MLP neurons of a small language model. Each row is named by its layer, matrix (up: input weights; down: output weights) and neuron, and shows model dimensions 80-175. Each number is 500 + 25 x the weight over its row's rms, rounded and kept within 0 to 999. Numbers have three digits each.
Before each neuron's rows, "fires after" lists the tokens most often just before its 100 highest values on Wikipedia text that the model never trained on. A number after a token or word is its count.

fires after: " B" 26, "b" 10, "B" 10, " I" 8, " Be" 6
L4.up88:559497491496550489465500458491544481440523489490547493545499495518529502446474520530486513513506505461481519463499507533506483531542494496514495476501506496506502550505472518464488509504463521494468516485549485469481515475497499524499502494471505471530476479483545492543478475508496500493
L4.down88:532535512534524512498528529499491500481451468472497488493507502525520497494503499471481535456458500527511522497465523474482521458498508500496469454551484491538546475529496458517517509500517515504526517496486482530513470511512547486459530479508502502497544517494496485533451508515506501533

fires after: " (" 17, "/" 10, "{" 10, "-" 9, "w" 9, " \"" 7
L4.up675:555525485525533518499497505493499525459568467470537463530531497498492478503501477527517549488530506492477503540452486448493522532505521506486469516523491494473494503539482471518513468478506463502519502514495495479519518448512494497488501564488510510493504456490535524501510499432514462517
L4.down675:459475520541546532480491489486510537526527545513529500474457543514487505504536442520497503466532486504488487491514479519520530509461525488495486490522508545471476491500526498518541482515532507532497524495494453489475473474496494498521518516510509477533476501503461532462537492501507504521

fires after: " in" 40, "im" 8, " " 5, " In" 4, " S" 4
L5.up810:501518499511496513488474580503479502500533455489504537497470440494493535461519465528515486473509519501549516523506500491504493492506505510497555531516496507495511487463490472464464481471511500506527512516518493505511566502524518490510479499481468482477511530524500491508487514500478474492
L5.down810:512523485483525474519502526566504492513460518508492530502493479531503519460513481498456497536491477533492458497507518533501458480488466485462515547472488518533482505495481515502494488500500459492521499556489511496497485538500486499514497493523465521461506526497498504482492446481476466515

fires after: " O" 42, " H" 7, " K" 6, " G" 5, "O" 4, " Bro" 4
L3.up179:471516524528516485511520465500472506488409459541495478515490479477532484496538524482510483478490487472504523494478538502536489516515509515539507518505482538502511512532444515495483513528524487527485508510451456511520488539519474471532513551511517564514507474477511496473456485506523486449
L3.down179:473533515502493496499477517455452489485499528484478526498511512537474504504521484488433489479466469518458469515466532527500469506482527540496517476471496486479529492503533451509527510471512469507527472540492539469493511465510512515469521504500524508504493551518484486494485501494475499484

fires after: " " 39, " O" 6, "c" 5, " Al" 4
L6.up858:484468514463525539524514542528533502498534517476503523489478477502510471494524499539475497497473437465510542508481500488468528492503533497500489504533532430428540476515483473501510479499491519519514498464531556553501493545502514489474506471493490502498490480512508535484482502527482506477
L6.down858:518463517425495512506474502495507549528489513468452520519543509494506485518489469500526494492517473488511497466530462511492500474516556509527506511487514495476517506531483510562504477509466495542508457521516497538518546517446486539487529509531501534481498537530510460501519475515487527488

fires after: " (" 17, "ch" 13, " g" 11, "C" 7, " c" 6, "tern" 4
L3.up524:503511465522483512475508539540457472491510474506502446536467512507497531498481539505554446499528491456504487484517525539518502512449535523467502488492492480494461515484494507478482520487491511474474492534499473466501499502480508478517472498511509486472500470530475489501543457478517479496
L3.down524:491509477460543526440524522479487536481508429534487543520512461513519501533455557517551452504528499427525523484489519520509498517527498478501491489508482486464489489516508457521513517525488511505473441440495519465522497500532509528503504496471483490512515493479474538514482488511466522509

fires after: "m" 23, "y" 7, "ro" 6, "n" 6, " mat" 5, "at" 5
L8.up878:474496500481471518486486507487521486488459504500510500487528459495506508506482489523536518528559465489555540504501507515486556513501441514492534533492530490482520475531507506488518486514503484487486487478518519551505500535484519539488439482459502473485492529511476492510481475509455518529
L8.down878:459497496437492494512504490502478516500501512509591511486508502465497538540501516510502484548529433487513508454505498508493534517472472515488521523539531494450476525495536452505492487497463494512501454515489482506508530479507517523506483525503521481482491488495504553520487500495488543478

fires after: " t" 26, " T" 15, " h" 11, "T" 5, " |" 4, " n" 4
L5.up35:453496477511543498529494521481497500509522517482478473452523509486533526525469456515491547479506496527497491478481505439476540527487489501487457494537541491494488507514505555480544502491511469542471473478455517496511497487509544517493500523533520492540520474520464513514536523510459524479
L5.down35:498491507495466570490442473478392472560510521463471494492526531499506528514499489519475476534523506541501491527520493485489475507526473516490530484492548510471494517484511531523506535508492466516512510542483544504526500532508499457538491507493468536533473487498501506454524520479522542470

fires after: " P" 33, "P" 17, "p" 8, " pr" 6, " p" 5
L3.up554:528555506486488455536523464462498515528545480524484439505508534502496564496490486506479508527489475468517465491532511533534509499485529498488488483499491519503468534466494539477484526517491503451481491487432508493499475525516495486464570560483514460534477489518519499542516511536499499489
L3.down554:541466534530493509476506500486514504483518477514544517540535494500495507486506515438462505518508494517484492456511526548494501512467491533508503494488445504484513548499510526428457485492466503490487484537489490519523523508518511463491525537513549481503487480490507472522522473525503475478

fires after: " R" 34, "A" 14, " M" 11, " D" 8, " W" 7
L4.up745:529509498525470522520550535497480513496465486463447494570533498516468471480481540548502501524505473519501505526502478493496484494514499488483513496477514505499530477540476470504489515517500471493488508511499469548490512542478473460482509541485516496484496522532493523496482540480501511520
L4.down745:521535477515524472538497472508483511496570469527489488510551511520488533521503501477483481464508478508505546493480461530486498523575483538536500508535504464490466503492479487523514519544461495491529485496510495459519506498505491503503497457491427470520483510491457476462461458494486499489

fires after: " G" 22, " Gu" 14, " P" 7, " p" 6, "y" 5
L5.up227:526527520520506542540518481525510483440480545519480478517487500509499522479504485481486554499466541508510514512492528541493493524511489518472439494484495497500479514500498504443471477535506497518520497551531492500474487498484463507441539504494501498486510510564527471534477492493536451474
L5.down227:541476516535497481548552459506506488507526497536544523505498503531483517481513489500490513530499523485522525525486514501514467474500482480471499525523464468448493504496505505473486491468466539526513540446463533477485504484493504484520484544508493526514529567502465515477531462496529471519

fires after: " Sc" 14, ")" 10, "ic" 9, " B" 9, "B" 7, " me" 6
L5.up215:501518462515494503499550478526482528487534473533489505514504486517506481501513493525489462510532521480451479499490525482500490538504523453486519471526538469527504516509514493492475497514468518493443528444482517491466532549481506500512480499498468500516474496501521474475536544477520511534
L5.down215:510507490550529506545548519499526451513458476516509525469508523522527462445502445536489479474459524457549508502492529482506505491494492494462494498498513471559515530522540455516491498505515488510485504506504513481531512493480514507491491476509546453481444477463491486495515486491553486491

fires after: " " 22, "H" 13, " f" 9, " In" 8, "is" 7
L10.up439:503473489466490557541499460505555560511556506525473509488477504525502483491458509488534535477478514496466488489452515477495497489513480498496508504506528489468512464524536478504446471494481532497526474521473512514494536509462485492489462509520548467469475475518507487517521470477495520516
L10.down439:490463477536468567540533504502480508466494509506535487438535514522521480511489491528521502444455492492510523503492459537508489484445520526505502533540485518516453494508491519526461434508479453521502523486520498474490488514475553495487473487515498507499478495488475480496496515545448474499

fires after: " S" 16, " L" 16, " T" 10, " H" 7, " l" 6
L3.up330:463522511480484459510485502541517512499503508535510457476500460475498480489501546475536504523484499458455505505503514506517547466506507521497527508473536518486537489545546524513496511493491467483503546490483481476485521508520529560526519534533511516500511480485493491473502515463498500480
L3.down330:468510469456504471460464507462486561494538473496485527507493472521508494507517513478465530544440519552491495475505522485516501466487471507539517499493504520524538536476511538473517456510483477488471499489523480508500485525538541514493522493444469529486507510495482507462487484514500490499

fires after: "ced" 11, "re" 10, " le" 10, "le" 9, " Le" 8, " O" 7
L5.up246:472527536517492505512476487507536508517481455509537488514488481509499493481499518557471453505497482477456502511505491521451496456470498467488559535469526504452466540489501493516505531508507479490499466521492503519496461490486509530544512495522483524507510489505557542493469524500455482495
L5.down246:522511467538515494495486490502531485501465504494490528522479482475505462486511503511496458510526505457523497454507470560527441527456462490508500539489474502509504506524526490511492470487514471484564507462491581509570490464498516453484503479514482556520496480432485524502481474499481462505

fires after: " K" 16, " T" 14, " Sh" 11, " sh" 6, " Sup" 6
L3.up517:491560470461500462483564533507460519523499469485494447501521496489491465488500498519497493493482499523515489514477513490466491488446472510549506500529510494537466505484460507500483502488479524494528524487511525525534502485502546486484513521526499531503520479557526526512531527505565517510
L3.down517:505510498461455483513488511510482527582488493466538456470469513487481506476476520494515482497538506493491473517517511501527509505446464494478495507510512479495473488483466494516488493481482480501518523474487512478526563530478534463493517500520503476536549496512500469480525489500490513510

fires after: " F" 17, " V" 12, " P" 11, "á" 7, " J" 6
L3.up558:513502507472508511496495504484539521518488500500504465469491486488558499480493449487518465505528474534507526490551520493494504525474479548527512520465499516494492520533463497541528501540529519491508504504468484466483490496471530522513513480540533492489488499479464476517517494514486489474
L3.down558:496542496531529511471530523436470474492526537499477494506480482495497516486519497509440480443504508475492483489501487531506545491511476477495515572529515453542478536494502520534487515486494475526460468490505512492544455473508456526464548498534519491541478495504479503492517494446496477559

fires after: " B" 21, " O" 12, "-d" 6, " Le" 6, " A" 5, " Co" 5
L3.up639:504526544493523488522492473504526496489463445521538506512475452513532505491469539517488489499451462451498493488488494535499496514478490504534507499483536502510458503501529526515502518549545454517504527439525503481488499505490473529508546493523471536484497476543561506522522487499464510497
L3.down639:501514492538477517502528495503490486519516473531520482497506531525490510477478547486534554510521497467544501551487516493464520501513502505500494548491481526519477496530480508513509537490470529530504473458505488484535479536487539444484476462515498502474489493487450518493521499478489512477

fires after: " T" 18, " M" 16, " m" 11, " D" 9, "t" 6
L3.up312:512504515459526487492452475511481507541467501516490466518493519456517508517439510486492546495490505473578474518484463510584506518491503515505481506526510512537498481484520485478529517491501470512502501494519523498515516521498454462505521484491489503476497478507504498531511488499506568540
L3.down312:476456482510502478453511502522529509501481512550479526495521476512505484516524518470492513517537539506517539491495483497451527516495520464487444492467504509507514484444459476496526492460532477470488477505484484463463550496525496474465493559468488528512528476532510530511516522506492520492

fires after: "y" 23, "m" 10, "ro" 7, " My" 6, "i" 5, "om" 5
L5.up892:509452538480521486445471512446516501505468540481528492498502431502503529528482497480532529552534469470495527513503500510513541497518498502559490496456511537493473497520476476494502519552496493500492470466517496514493515491462495491469499500508523519499503482516510519439509498462498480523
L5.down892:483541514512481472476570512545530550547530491503504515490488514512493554476496451506494511436441510524521494501504516527549470507482488491489510484484474498452532475485508460508493477439506523480477518519549495469475482435515475462538470499514545549505507460517518536526501494513509482500

fires after: "\n" 14, " ex" 12, " L" 8, "pl" 8, " l" 7, ")\n" 7
L4.up209:530534531511531526495476490509480521453475491469507510489480498512473514505498528469478500529463502522518472470463536499505505474493477483555526509533559496518461487507515473482530481495525465474535491502479492484538489480465541561487503471544472486497496534495527520481524500490502498504
L4.down209:496532485498473518515478470464514500487498472493524470540519545524503470483497487460476518546489487499514537518479529495525481502453515477514485509498546491494537483474454511508526510521488493488518516474504505539516488512529553529518512486506520524498531517543469478474475488521494467512

fires after: " M" 21, " S" 14, " D" 8, "z" 5, "at" 5, "i" 4
L5.up431:507550490497478515453543542527495482483458517473526469507478484505484518470437467473476498527500436483534504515527518492502510507480505458482470481517491504468529507529492477479482529500462488517509525480465501518491507484506495458485523471472460492503501558490456540543513503485476513527
L5.down431:495560486524471506519505536459487502534477512500492536503507500494481478537494493537463501509435477539483511500445494501466535509518554466477512532497518502448481472530479500546521508506532481485537530518500468523489493511506468490508509504522518480501499581511491518511470519502534493492

fires after: " O" 18, "c" 13, " D" 7, "O" 7, " B" 7, " S" 6
L6.up882:435526488499483506488490458512480475508457478490525520493497459476493498501556536477524447487499517479493518521520498515482504510523511467514520458525486519488473503488470496488507542495486470513503500509459506504465462506551471477536499530544527491484503506512509459500502501465494495540
L6.down882:494487513507492478510509465535495498495511459506530483525477481524459535492483486517419499436494537505484478541521517472523487494498532473549483495477497487460510507463484522526474498485484469476480519487496509537508510465530490502513522547535545523488447504488509490476470514479538537484

fires after: "b" 13, " W" 9, "n" 8, " Wh" 8, "ans" 6, " g" 6
L5.up247:485474498471520530489515479496525519531494545540504510514473517473537488485487476498508506497493473466526513476514462526474517471531478492485511535501539502512493516528533489476489507507497490492546510534487528489468504480506546517509503473494529510471530488513479459534467468494519447525
L5.down247:452504527538486511477492480529554469537501540486451465534491518446510524480539508476489492499529458478526510491524519486529521496485510468487458522521460508526516487531500521489535468510483472528490484494441479500498482478527480593470518462480512493521482513536536529501478482508471507485

fires after: " " 28, "-" 8, " P" 8, " B" 6, "ab" 6, " was" 4
L5.up594:515488479415461478466504486459502564501549490507510461548492484493518523517534563481475507456504484481496488506477502505509505486571501529526546468483479528476516523476501534469508488500482527492518483463545474494528475499491508490540486515476520491534518504461499526540502492541453532543
L5.down594:494499486471514478471522512533444482495447489567466498488492515506491491496505523504516501539451492519469514503473522471504492516535487510491513513551479478537503474491504484519506496507511477497494542504463443500495528547464482489515510497494510499484503441485505488495493467494488483553

fires after: "\n" 25, ")\n" 17, "-" 8, " D" 5, " F" 5, ";\n" 5
L4.up376:488469538485542449516515469465497492440493492484534458535496518556486498535492494469536484452510507495477490548474558496537519469498487449521496493492515518498478487529517495488489452524519527451516478527520535492508485485541516507503521505471538534546493469512518521478467481512489504486
L4.down376:481475510503515504522517471466460509567527544497529501465486514533518466520514488495517421483490482538524509465509537526514460517454522498525473513496524501484476493523505515508520441471467495532557520466509477473495503506515522549522528549489486481520507564519501496492472480495494528509

fires after: "O" 18, " O" 10, " E" 9, " in" 8, " inc" 6
L3.up2:520504501493478500507501498502518465522531451502504516481477476550535514506511521469535495503479500515471524475474495496477509494514546479506526446533491506496471526495513474522458500506506496482494522490451492466491501435517487522483522522550488470508477529483513463538483458520510518531
L3.down2:507535507507492531509553491493486545524530459460504482507486545507517525489527542477487529506462456495510506493503487473481556517521493482497450471541492456461461478483528509495437504512489522487503488461495516492486564505512494492504506494500507502515481513468500507468488513500537479507

fires after: "\n" 22, " was" 11, ")\n" 10, "E" 6, "i" 6
L5.up718:524569490500519521541442503522492485491465456487478501471512511481477546505511509528465488496451463460503489456496481480490496538535488524519524537510554518508538488473461500474489465507469492434537497504526468514519500500511526454483494446519493479477479522507485519489549495501497523462
L5.down718:528491508485501495502544510485527492513508546478518488482505479493448483493510528523494505522471505498537509495494494513548503484566500479542479515532530516533498521442502510506473484497463464491501499475542532490531513483498523527504512483502500481507522484528488484449536494478500453524

fires after: " M" 20, " K" 11, " L" 8, " m" 7, " J" 6
L3.up422:499530470482517491505479505481448524505485527503443512506526529454516518528494522520487481511535447499515482499485477459525510505503525556529466518515536548493491513525465494481548512508505493468482493521468518478514516507515468492516491483525493536492508446496496495452553480522514491459
L3.down422:493515506440490490455486521470457503506504461503477520487510517508536519508498500504580533534520513516493461514504509596489472514464524515498449524514531496505484477492427518506512518508494489465468515522463497497521488511481496459471531500495520469481487516547523504493481498508489521534

fires after: " " 65, " on" 10
L12.up358:484492538493526536514509470512528503509526511505462513485489504505517468469464513519487483496475492491490504476498522460491496529481519453497518491477466479474477512515522516513462489469440515492483479492454473473482488502503484505530469491523485529528478499524528491514493481477480491505
L12.down358:499524480520505500463559532500529512488511501493492455548500487480496510493538504495509526469485455491501495510489507485506459530511500495507462533512456501507525518489396497475515490515499514479515486551464487510470547522478470499497539486508482489486497485512533499574487524489503469492

fires after: " " 51, "ason" 7, " (" 5
L11.up297:500524510489484530531502511508522494468530503494465443550504463532453525514500565468559495450491462502499479492491516456479521497491499521512499521493515487459505522529489500527530508510499506520482488537536506459524545478494472439504491500483492469489488481522500524496504507468560499501
L11.down297:511502519519508520493497523504489483491508529475514488468459512495501518472476477486533470457483495514484466521514462499541512470512528488513496506497515543534503469506529484535502446498452492520476509496475537531516502516509497556482475477499502496533537496496529462499414466507490513489

fires after: " s" 29, ".\n\n" 19, " n" 17, " m" 7, " w" 4, " ext" 4
L3.up79:462494435510472530509518589524523484506484507527498491474464488485532479452475495509515495503498512471535485502464519516542493511492469518480481511470476502460483543497463503481490503468502479511455516521514476468524488525489501480497520476495507497526504487461511475494479501476495510538
L3.down79:478496468487477510521529535523478480525471522501517499546513508483498489499522476509467501467528523482498512470461500475499474535509479463472504508509496484489480526456435524450535514457509522498551522529524472503494497529492480484509532509499480493504472495511481466502466536495486527476

fires after: "\n" 63, ")\n" 25, ";\n" 8
L4.up168:492490532463515503514479475496485493499513507469520433472478496503529493469518484490493453499440473528501504485474495518515480462518500497533546544457473541537488505494503477501488509550528478490501536513510543471475520477507546503507486497500518520531479523528537493485509474514480503504
L4.down168:503485527495454526517489475537531513525458524507510508532486493491467502533410526510537477472444463494475504501476513501527450479463504492491471516496524535511534458459494496503515503475487454491525517492543564473520509528503539545524482510475508514477466554531527499498534517504482495526

fires after: " Sh" 33, " sh" 13, "h" 10, "ak" 6, " N" 4
L6.up829:489525484508501501495518511507463521503511465501523481525537507465490459487513511533506472475486475476489501507502500500489492521511475486536448493501531458532472505452490469443508476486493511526481553516528531472528526496510467467489522499488507518504516481502571445507490498526473505514
L6.down829:512495534527484505478494437514442510531494458507478500506517493490506477521505522524521472499487486492494507558499531437493536483470483552514465466484529524493504494521474469478500487496492498495432506527485475535481495468482502521517513488485511530492485512516496526542462501482470587480

fires after: " P" 17, " F" 17, " sp" 16, "P" 9, " L" 9
L3.up97:502523470503522457577503499498508507506511489522524467505519507516501516480491501493500510518529485525472494472494543496517490544481490497505491491501459538496422527521503521519512450494501538487515519467488516522486500492482503497474503486547521464535492487488480488539514490524488488512
L3.down97:539482505514487487516454481506501476491513500474506538455490502511505455516518514487480492535549464525522470539486479515488508493450488543499478499499449491478489517465522533486477469514516503502512491486432502512515493544455518482469557490573498502527526484492450479505483516531489517497

fires after: " |" 38, "\n\n" 11, "b" 5
L5.up713:497460462447512498499448537518530462535494552502479523506490507493535516453474520513483496536500459505507495491482470516479506480527473523510519486496547502478512507507535526434521485516467513502466480483476505491519460498528502495438467456520530529515527499506484466474488518508482501530
L5.down713:472503474507497503481484515490473480512490485512471493409495508505549489494511510534475476556553519551503541532554518489497476500471452509484517474475497532535512504508478501520480496473510465482470471478477504507531467507516460471524459470488507493557488499446528545522472468459555470497

fires after: " " 23, " p" 12, "2" 9, "3" 4, " P" 4
L3.up551:493436548484544495501517512496512528457518541455477524499480513520512475470522497519472487450471545525521503525493524524518475548527523470500485466451522462505546521477503488462505515524510489534493488474470468484499507504474521476518510478537511511511494476518499529524443530504498495485
L3.down551:491457471472485476509471449497494515505478488476530488473491470512458522519505491452494509500498546533502524471462490499514499525518497536566481481537480478489519489491523501477464469487500504485527555453497503516495511508508506448512520520514457542534437533483513510501466509514517516479

fires after: "C" 15, "ic" 14, "eb" 13, "c" 9, "h" 7
L5.up397:526472529456492510466495488531504512500499508480493445508497491492488489486521565512505526506516503519464489476484549490484526481526489503532501448554538490508462505507523472464488520503516489526503509522512531509489483510550514490473463529495508451493531548530531501507528516537512471461
L5.down397:478543495480500497530547507526478482514518476464494474501492535490497474508494527549477504504492530515472460489508507542477520524544500526529490452498498505519478459503507482503448509495518538533501512493513497509515512491472481483495472537469480518458467510492503467481515515533493486495

fires after: " W" 17, " D" 13, " F" 12, "D" 8
L4.up699:492526549494513462462466536463471493505527467489491492505491520501507500507461476522546518468528464496497464505465479471492568537475494492494503542538488512485526526518496494499523491478534504497501471519483512542482483522519486525504483544500535544531504489466563507520461498487518470539
L4.down699:495508536488494478521478526456473518515480485516494524507513504496502497521495523522519543507579479483469483497491467475490508517445499511483484497494510536528509522482517500560505506475472480530519516500519499527536481541499517531483514522476476512549496434519506503477511541517506509547

fires after: " O" 12, "s" 10, " Co" 8, " Sch" 7, "u" 7, " S" 6
L3.up904:449527497462505513479503483483426484544480470498502564509510477489500500489518514481470469490498482516524510526477504510507476504462548522517524552488495535502494498476494505474484511526516484502508499540512501438472503522497487512524450522516529488459531494481478518526510480511473509479
L3.down904:551498453508453543477465525515463519458456494509450475500518437458515506467527497507493502462514490485511522533511515504510510480531548525501520510480471512512494514513506448506524469516518515480543503488528496441505505511520442533513453540484453477505494480498532517500499514467495505433

fires after: "a" 30, "o" 9, "ly" 7, "ro" 6, "n" 5
L5.up544:495508539511514508502470488519523522497497497479510498499502498506518453514487481477467499515528466494527529479523511518483500522512459507469526475548473486454498491538551508456496521549489501514521525498479500477516491497517492496470506553464524508498510537476504534518478477498499476514
L5.down544:519534501511499482475498510508498528485505500479534488452497479493492477531473514511531540501506494512501477467502507471500465543552539474515497453501493478475532504446494479501450511485479539535474487483501481502491544523475483532544553511533526547509519488532523508506469477479488514512

fires after: " s" 22, " ind" 9, " v" 9, " m" 6, " sp" 6, " h" 5
L5.up239:521494446465474537477510513494526543504512543479541520515447457485494517464536528489488480522474524518519522477490552551554526507504491503434530479474509486493461523488546500496487513490461476526496519511532478475522493511510506479504518520510557495521505462514487465513528491491510480525
L5.down239:469482490524470499482475508478512541498484488518537509475472493551527460535508530460500492509458486513499501488507542466492469493500527508499458501529492540525474484509485517557525544506469539495496536477497465548513503489554437525534511501488492493516520509503514519501522549511557496459

fires after: " W" 31, " D" 24, " B" 7, " K" 7
L3.up209:504467457507531481486510530482435457497514485552534530500479512465500474498472494454471523530470520486487488514511505495511525493514488457541449480538506504493505490508469497469482527486443506491527505470515515480476519466510470456514502500480513504489502458491508502514485498469482480494
L3.down209:552499491527528481490499519493458493536504505502523533478534517510504463507500464482531473560495489519503456523472508476492464498495562535501530526506472555479505471448470477486468515478520497514499508471479499494498479462483519469520512483494509487487479456469490445467512518471525517454

fires after: "-" 21, " " 19, " (" 10, "\n" 8, " P" 5, " in" 4
L5.up207:493538477445472501521487500463479499526507451504517525484488491514515517492484537536518489474547492488471484497483452497506558515543480476524518527495504537440506498512520478452498508499535512482510473464526499506510489510477463534492526503519478507483512460439530508534498455478499451504
L5.down207:496470460497481467499534477469488488503525470510514540487514524507532503496505525486480543508484472517496479478466479558500527491480496524499532484499511514458523495504457522495508500519502544513437497491539452492511485487485480538525544500518500497481458487487535479474504459479469506485

fires after: " B" 13, " R" 12, " G" 11, "N" 8, " W" 7, " N" 7
L6.up117:513514459524508478464517539463489510512488548536510450530462488504521521492535486478505499493511516473513495495561545517520504468488502473502482535516518519488541514506451487490489484512472491496480520509472548453525477446507472495494489466520546551527473484497480504492512495457479483480
L6.down117:480467519478515492481530518511450495524454538467507477485493508480527514455519478502481492519513492500544463518559503514528466482431528506557505529510523489542531507495480491511500497509491512501492502493498524474482491496506455508493487471501525469532496479481480457511472469515436525473

fires after: " P" 15, "P" 11, "b" 11, " b" 10, " B" 7
L3.up72:518508487476524464548489504540524532572468520500483511501512496515517493534490528511466518477525473530505475480486454488509508489529530473494485482490500505460507522516552483490520525524503470424533499488500499515563489491506481512478486521476511443444460519520481438488512536546502479478
L3.down72:530526494487521504510478493519511501512509508513445530470484482526502506520479487486489452497539479492512489524520515530553498464531474487525508520524459523468454503477493502475485523501517520498503526476522461490501500540507484470532468553510516517459478459480486515489532470456507521488

fires after: " W" 16, " K" 14, " w" 11, "all" 8, " the" 8, " H" 6
L3.up616:524490472489467496473500545495502490544566525520512492458520522501502464480542486480496512536510533515483462495487488496515480524505534476468443529470448467517521534516495514510509489527443501443492472460505518544496481526520517515546478473458494512470526491483514494539492485442483496522
L3.down616:448455488480510506476503481483504523541543474519519505467577506482504497524502480477509511588476425517527501534496528481505448496491515498529539490487488461534498514449469521491457529490512502502502507481500462494503447497492499488491488510504514510471484479459484475482470510458523497501

fires after: " " 20, " e" 10, "\n" 9, " E" 7, " le" 7, " S" 6
L3.up444:483538532477506471509453497503516525473503466494494519525457487509501445461514543517512486548530505483517437481511496527546507498529521481499514510512535511484513540500471522536490519477529492514565491456519505518523521478505482510505474554531501507530511486483507549505503499475488485497
L3.down444:490536517502410518526471535504478517465517490497507492498476446497518528490477549511478487498508549511503466561516495531517490473522515480491478505523508509454508518507491487504511517512493441500522497483542482540482520503506481497462486520528533520472483513424497517501517498467479496491

fires after: "." 37, " th" 8, "min" 8, " s" 6
L5.up867:494494483495456507517466490493498536524526503511557495479536479494491503484451491455536475510534509484512484473504458490486503506507483497477482520483498504466479490471503492473495497487485471539501514525458455484501501504536485531494443548479527486506485467497539521518502516497487520520
L5.down867:488540516498490495503458476472544551475546519513499476464497486504506485485491477501527461515524482485496476479532526500509454536531468532534451474495483469501506468460531503484509494536519513506446460516533512504479488512522465517494504494528518455487472533479492465478487497508502506505

fires after: " " 28, " l" 8, " wh" 7, " h" 6, " M" 5, " w" 5
L4.up467:492566520470463516475501537483505470472534461478507480516502461487480519487500520444474491444505495512510500545500464502492520526507472494530476489434518505496491519526497480499490498504515497520530513493508495493530482492520500532511552527525527463472484513512518484486502527465492515495
L4.down467:493533508501508504477510473520545452504501498470508464515497488489489497495489539509518474470518496536509483485499463482493482484518523497513481471500510461497477519524456498535464489502485493497484540470494510511539505484504518487479511499484527475518512537480500566476482508453546468486

fires after: " F" 39, " D" 22, "F" 8, " f" 6, "oard" 6
L4.up672:490528498491513476488490486483531503487436440471498477471490500517494508542466533498486476489503512487496475529506499474558522514485537472488492514492478517497490479491470501481474531514514475479471479502516545529516497501519497503502489468514516542508449493490494490509529470455524513518
L4.down672:492476478531539481506554485476515491514485494441477551529503499518498497518485540492456520539551520516530482538491511489468504532455525492431496471507476512474479461498493468490495510504494522523477491499496511544483435463487534537513513540525506491539532513510460526532501471495526485469

fires after: " B" 19, " K" 16, "B" 8, "ound" 7
L3.up434:473488525480511527505494490479475459473543502496474477486562505464482498511519477536486478507521495496505533498495497500451460512524491471517495500512487427517551536549500486470507483499442504458454491547463512495459554505504463535499481476525525505534488516511518511490507512492494482532
L3.down434:511483477535516512509484497516540484481514479526468520473483509498452494514495461500554537491505480493505502463476531491482526520517504503496534510499510511531579490474498492494492458468465499502438506512503499503539531514470486496488485498478535486477537430491519435515515507511510511523

fires after: " J" 20, " K" 10, " V" 8, "M" 8, " C" 7, " M" 6
L3.up926:488523541467509510540499527502478520506512489527531462457478472466521478502528471555498488482498448512531487479533561533486516520482566521501460494512500491469506518502450530507503560514492507453514518502518518463443492445484520515488540533513521474510548483528470518490506502439550484502
L3.down926:483500490499449549503476495485513491446522516491509554488468493488491505510518503475481502519499507512485455508503496468510519476504525513471480497499504503460495525514514501524483536477517500521494474516539496505472504484514502521464509507445537475494520476458480532514513514461545466527

fires after: " l" 16, " var" 15, " a" 11, " m" 5, " M" 4, " List" 4
L3.up435:449491548490509514515426563484488496510488517470495527484509495498470507506503486496490476489459480506469493520528460522503499540496498542530493470492495520519521540520489501474474472542473472519497511525514500471467472484484510493490518485508515460514507478514504537496513489479511523474
L3.down435:493485545470485502463474525523504518561487523478479464490506481483526490459475491508509484533476450479477505511534491497501468512492519477529484496531527449502511484501463555516531521513484484459513511516508484519512533537472506464560493478510463455494541499496492534510523489491528506497

fires after: " in" 31, " In" 15, " ob" 9, " ab" 7, " " 6, " t" 6
L5.up854:481497450517473527486526537456473508487510481505509475498454452493524508499517536473491479494460536513513531481540491480517470463510512505509518544482477531470476517478516561468461496498517482457463533515550524470477496498522497503514537533517480489480479505508520488518513495522546502474
L5.down854:480493445510497473492514477537501489517498498518516489444489601514483492528491501469522499476479506501463474549492519477496504499517472508493500528493526469497476497444487518527521485527501529528509511476516524520510488494498501499536494499535464496522558451503485499487478535508480473543

fires after: " S" 17, " add" 13, " D" 9, " L" 6, "m" 6, " F" 4
L4.up61:507508519489509485487475494515510511513441464498531490498551480512511498546476479470500412478513480463479461545448506511469509518484482510540512465531485506437496492501549503527494463504537522500497503476500472447490536505543504513504507514527494508495499502487518523490520493539501499505
L4.down61:494500533510514447451470481495482507535500509525469513520537537535481525502511472500515487506496480473478500522457477523527516504498492465499489449535452491488537497532544492522491500441496516475487488511497458493496516508508492503538479533458476487526527466566495454497510513522483548491

fires after: "\n" 17, " F" 14, " la" 12, ")\n" 10, " p" 6
L4.up459:476508510501466501544514462513479518445464518491546480495476526517490514525459548520516448491494469494474490524503498510510479519470506486518535501481533513497493498536521512521464487521518507488544488532475519480501485515486452504497467504488526513531502487517493490455514468476521526537
L4.down459:476443539521528481488507492525487487545478525452487510489483534528480490554482550511514472488525500472542496524505537489512473495521502497511505502467486455480488453533560499519505531518479471539517486495539453459506522454496489502493469451525528484515521518522502496478508506444510506529